Part of a small language model's weights: 3 heads of 64.
MLP neurons of a small language model. Each row is named by its layer, matrix (down: output weights) and neuron, and shows model dimensions 80-175. Each number is 500 + 25 x the weight over its row's rms, rounded and kept within 0 to 999. Numbers have three digits each.
Before each neuron's rows, "fires before" lists the tokens most often just after its 100 highest values on Wikipedia text that the model never trained on.

fires before: "1", "8", "0", "4", "2", "3"
L6.down281:519450486518511470492503482443536514496500472486529467577476394521509474493482521495534508486501511438488503479491501497490460515481491464477528512505509457511487480460517510505488516503487546542460481520494519485478518499522520518520525499522510476529468502501522491494510483502510510478

fires before: "\n", " In", " The"
L5.down374:489531498479481536479514527460520529503430501520498519507484460499522505531438501494472476498466517517480547522481503505489505545509474467484525516487480524469493495463523501533465534566521526529527485518488540488446473467497488500500515485505526471516518500494540504507479496479530506465

fires before: "\n", " |"
L5.down133:481464524471513528531503508548520507471501500464497518497519439488465489506527534490489496500491485539517486491525517442468463454527504524484531478566512495502506534482534494479523480518526501484513505505495516528495455515506472522531516507515522498445535504515527468470448486467539502523

fires before: "\n"
L2.down259:457492476529493493497487485511523481480437519512525511511531483468468494526470532555495478464496500520531532482471500517486460516491459522480516529468529514428456530478556494454486487479530534480495485469496500507476505462511511512450505507499525503513493480502503523510470478532499498538

fires before: "9", "0", "."
L5.down445:459486519510551520522503510494509475500499494501504452495464489467457535510475524485487485523464498514495527477483450481487520472503451521490473538490483552484512508557499548509496508483527457528542514472485502474515505532491484477528527494496479497501515533532468506521519458479529493462

fires before: " ", "\n"
L2.down161:473532452498506486514481520499490472556496507456492492505505509510517501443532505469489503522484527503496475493514511491507505523476498501483492490531479528483513460559499510487524495495516514481532483503525511424457508504436538483529502484488514485502470535514478500458536514537498488525

fires before: " ", " of", " –", "s"
L2.down679:503518487468501532505500541524506504517539478484471517512509531481472492501530522539496512522509487466498479521498506490493554476471532521524493446481462513529531482452507493517500484547506522512473542511483466466485484465521486487496437497484510535489482461515506498533484515487481539513

fires before: "0", "2", "1", "9"
L2.down636:489482473539533520519505535486465500509470539508509540474525518557496495513509491493500461502480458536472455524527520488542478488522519516492506527519484470511527478477498497513491486519468481510501485470525510477439497492511475522537467451510517483484529486482497485484500486468476509523

fires before: " ", ",", "0"
L2.down92:468491474466455472493464504533502529502523503478513471512459500508496462503479488517514486495441508493554506483488449509454486533516494517511472506503480477505491521524477504483518515542445536542555485516522526488519471511477509475448513476438517530493494493524500495522478487487490544456

fires before: "|", "\n"
L2.down569:487492493516479495587547507510532484489480494515537520476491479523509499494510512510509480518516490473528479511527528463500529484507503469511465487482562503498475488519516507469543473535509475508546502514498493452491470545514445502502542486492503473507480484543450489478511486522483516441

fires before: "0", ")", " the"
L2.down14:484508488504499476492508473461527468496484509527529479493552503504451555436490499533563485502517514510534536499538539531526529469500500492482522519490515473509510523515493501470476473529526522528500478482508473462512512503498508520522428510499518516493502564489481519514491498493502504505

fires before: " ", "\n"
L5.down441:473517510493523486536504484548486479453528471488473516482511479515470516522512511553506460495471481506497565471505497465504497505492481502509519497515471544482554536474500487516491470544458436446479489535478482521508477516508490502523472518537486540451497499490522473500499483476511544474

fires before: "1", "2", "3", "4"
L5.down620:540475512501456480527504497489516513470511513499468495512482490515549525509538524512508473486462505486484503455512520457485464510543469492524486542527533524520460485513466475453483508515535534518478502488493464487475502506493475535478511481500468541482515500528509470538479509498512531506

fires before: "-", "\n", " ", " of"
L2.down245:507459521523463528474473532503526536523495494521503495482489494536486443522531476491495526515457448506529509478481493507500492499511513491491482524467517518525514507509489483456506507490514479485503532467510491464447472467470488487491549495493517510481484500482510542466535525505513488485

fires before: "9", "8", "2", "0", "1", "7"
L5.down651:491511489504518515525493484493480472500460508525545478507501499483517508517513576492486476477481498545494494457514537473523511496533482512507475480508523497530492497504499483463532532503493484496486483505521534498517506507491479504486476538485487484527506457455516451497514546450483458537

fires before: "0", " Republican", " Democratic", " Liberal", " Conservative"
L5.down62:508465542518507506501523550462499519536531498481493466500478496514512527529510487476525477499467502528445476522508487499486504505505522469520511466529490478514526516497517521426441541536471479501440505529523523485524543524457502546504547511511507486492529530485438523515478479490520511503

fires before: "9", " |", " of", "day", "8"
L6.down691:455520527528537494490485507506523546514513476493467508526454497520496517490465500498515509489501542553467478475479485488475463455517518538527481471534507496535489477512493493510549498504487522473466525510476519470488481516527468523488501503522461510499479529489501532487486519487532512483

fires before: "=", "===", "=="
L5.down332:497507485518504549480533550516486503506517473516493472579493536515452437554502453432506522512514524471511523483501483448491465505456503495469498480525472484471494550492461498486516479515531494514501494513479490497522481524487516461504523491468515554532506508474554506487497497519543511493

fires before: "\n"
L6.down301:514484529510529501480514491474542505492497458436483499486485495522490568524481484495499484469490489478485547506525470506537486510525517516510413526520445522478482511525533479508509468498477496550477503512480493513508479466540484566464515485464519482511494494509511520492510494456528516508

fires before: ",", ".", " and", " of", " to", " in"
L6.down364:497551497439521525556497519495451489498512518496477489515504519545498519522509494505560484522452498521539497493534499518502550511495500475487495516516459489436482481499491505506476560510470483461503486534508520468497472496510476541518562517502481523496512513497473531519489461525517507501

fires before: " the", "s", "dale", "dy"
L5.down35:493492531465545539492497417506467463518485506536489461497511462516527526471499495479527501461501551485543560475509469507531495477523534495483488482487480526554534499505499556531515475439515517494471535502477479479497554471523509505479448507524512489523513513517516463513490494524538482538

fires before: " ", "\n", " \"", " +"
L5.down503:470517539476523543542446506453499501488496524535491466538448493471531501508503489510516491489505477524510505552488447488494504514479485515451511499528481470448498504502523492516505552508535471501479498529507506497506540515490521496504552491481510484531496435512492539519472500481476494487

fires before: "s", " /", "ness"
L5.down192:503539532471499508507525478517535507473497469473525554481514475480499494487551515495493495510509510496493542484512460551505520543487521511492489473509511497499510481473507531497453498500479476476535508483457503504494434518486475474473529516511501458515522509496492477500499485478527507487

fires before: "\n"
L2.down57:507456540516522512463503474467536529500526509502533471428480475548494484506488486472486517446478507561517550457502528552480473472484488476503535502463494512522446481511506520494500527535512490444485519485489522478505493480507476483504534472511504483488482479542494549530532497515480438528

fires before: " ", "N", ",", " to"
L6.down270:449515527465525549475498466455477510527488545515518496504490530490567477529508506533493480467492522495548544525500497492493477496522510527497521532513504469503518528484526539537542501496545493472487496499500511443510490539476474491515533517524495483503467481504522493515481484490499461480

fires before: " ", ","
L2.down737:498499519428536518499489537475507526486512494510457470520462504534476489481476514503535522503465503484467474499447531503510446489507485494476487522528512484492462487525486566508516517524456492478526454499493521476522486469516451489537523454498518506496517507543511483539519506491501474522

fires before: "9", "8", "0", "2", "4"
L2.down104:523473452468502512506525490494506490539524485522485493484505478525502484482491492487513527515499446525479457438522522553511490469533507506475487500538524479477520519501520509467533509494473467509534525519504479522519532467504538532516476484476489486513471514494454521483479553520495481520

fires before: "\n", " in", "+"
L2.down208:483511482487463456476486493462479555532450524518475492548483492483514487500492472514485473536506536497520534511463509485505500555498493528504466507462499439496529520505467487490509529488451503504503485496531489473525489527509512489506563495531520517485495477486488456458544453505502513494

fires before: " |", "\n", " ", " (", " of"
L5.down528:485507447570533482466507499461488518537471487480501503475444460492497544459482500490513519477491476469501512529560502532504538536514493515528543494490504523483538517500543541511542501486486498486504520522514529513500484490499504467497531474485526499488558514448528522527459469490491451490

fires before: " ", "5", "bit", "0", "bi"
L5.down20:490560477451449506494489483478464492504513529519501493485517522487497510539488493509522501479520542559502519505504534516517510546501489504511488459467476490492509529465502521515495584581561487495525494532494548476448499489443524480529449493507486502491485526471480505511539496475470475495

fires before: "\n", " the", " he", ",", " this"
L2.down649:490484506489561554511519494464506496535480514512511461511501502518488526487456464498492478506457506516494490529525484480517508487535522504484514498505552487525511495464501525513472496513518492493476496468482529483516490491470455508456490531499539468534503519502490541551510513476459514484

fires before: "9", "8", "2", "7", "6", "4"
L5.down250:501501503534506493474500462515496532494533521517508523524494553523550504522519532496480500467481511483504557533513467508534511501443519521503524541489489486514504513504496489458492493429519505488480514461535516517479494530490504489510516464524513502530522479503452501504513472487442514454

fires before: "0", "2", "1"
L5.down57:510541470474483489471494527457481501459515518522540468515502455480451518543507479492484503467511502496498497537519429519479483500475491507507520513516469516478469503495520496503457500532502482524516501526505522506510515502494529460504501524492511493510501546490500511521477527508490488499

fires before: " ", " ("
L5.down662:440498494519480538511502554451461469467485526474504519496532509475496479542481491507523508483536501506497481475506509437491490469503506488467495492470505478507510518466454471457528484506497529520447469475508523497516535503504510538505533543525509507516486515478476545450525493551491466508

fires before: " ", "\n", "-", " +", " −"
L5.down39:501496437498508544477487467466483501513458485498506505496477472477509507533495502477500513494570549531544528552505516485516453494503507495495465481443535519540515491507499505509487491498513474501497512499525487442521518486487488525486509515455546497476499483492455528456544508488501507449

fires before: "|", "\n"
L5.down267:505529493485482530501500498481522485431507465444530472517482477461470500516500464471473507484483432471501555500500475520494541526505470504472480440509533485540487528535493489464493461489516473531457507472519542492482475541466497478525548474476514524490446525490499484483534519482474496532

fires before: "\n", "==", "---|---|---|---|", " (", " |"
L2.down7:481470532486490486516464465442533495509509445478503503497526500486485517491502520467532491490502501486523525469467537509488525503491477533513495469524535496466515479473464471478488475527516507479460546480520533455476493501523494505478434533544479516526469525523523496507493509501531504470

fires before: " ", " Apps"
L5.down555:529520487485477474514510527522560465514542520480520469489488517516520524520514518513497506503516513537526446552516544454482462516522493499484504491520497472498516506506485482472490457510496506518500535467474480428528552532561523492506503495521483496512462481510475547507520492496512468497

fires before: " ", "9"
L2.down604:478516490480519543500466532486502490532469535487490511550519463484502501500542476544511524455481493539514511492506501500486506513534454528515489544521490474497493544498539482550474532473479450483545509478486504509498510488501471502481485529525507526495520532501458484499495490472520465519

fires before: "\n", "-", "|"
L2.down284:505493476510449551525503522474485487492466496489512513495468490475488467472518511500523507489467455539509580494500523465549514471498504485467494500478481454533496441512490545475503504543507506496491526523509508506497503464475501513463535498497509521522470534480510484501531463503474473512

fires before: "1", "2", "3", "@"
L5.down333:470489512516506515489513535478502505429494490523501526507483494535521528479510508476494496506517488532479522463485526508568513535497517482487537493530478502485531455531485535505486479471485478484496498497477535497481493546497513485504509489488494552497513482497510509540509484451517467548

fires before: " |", "2", "%", "9", "0", "4"
L2.down725:504453534545440522481440518501522462492483533531553480493516457481512505535462503457496524491506516462531516469483532484479527491478472507514485504498491496520484503478489487528499473478471495519499482500457463511529501481492526471504500507487508484482520499516488507424531483485500466462

fires before: " ", " place", " century", " edition", "-"
L2.down731:525476516465499545503511499541493507520412514493459541463504492513532511503488477484480520505508506472490532457555442475509509484476496468512503548495482521499484539482506539476492475532482467490545520528506503486503479550488547470507477534519465476511533480496473525512512518507503518515

fires before: ",", "1", "."
L6.down632:483523553484506492487520532526490484510489542479502544435523442507512482521469485572511462496517460505511508498490473528469490456475464517549482473494469513527509471471511516496461484484478497505524507525514457507522482498512488480529506515526488551513508526482484499490506466461430567500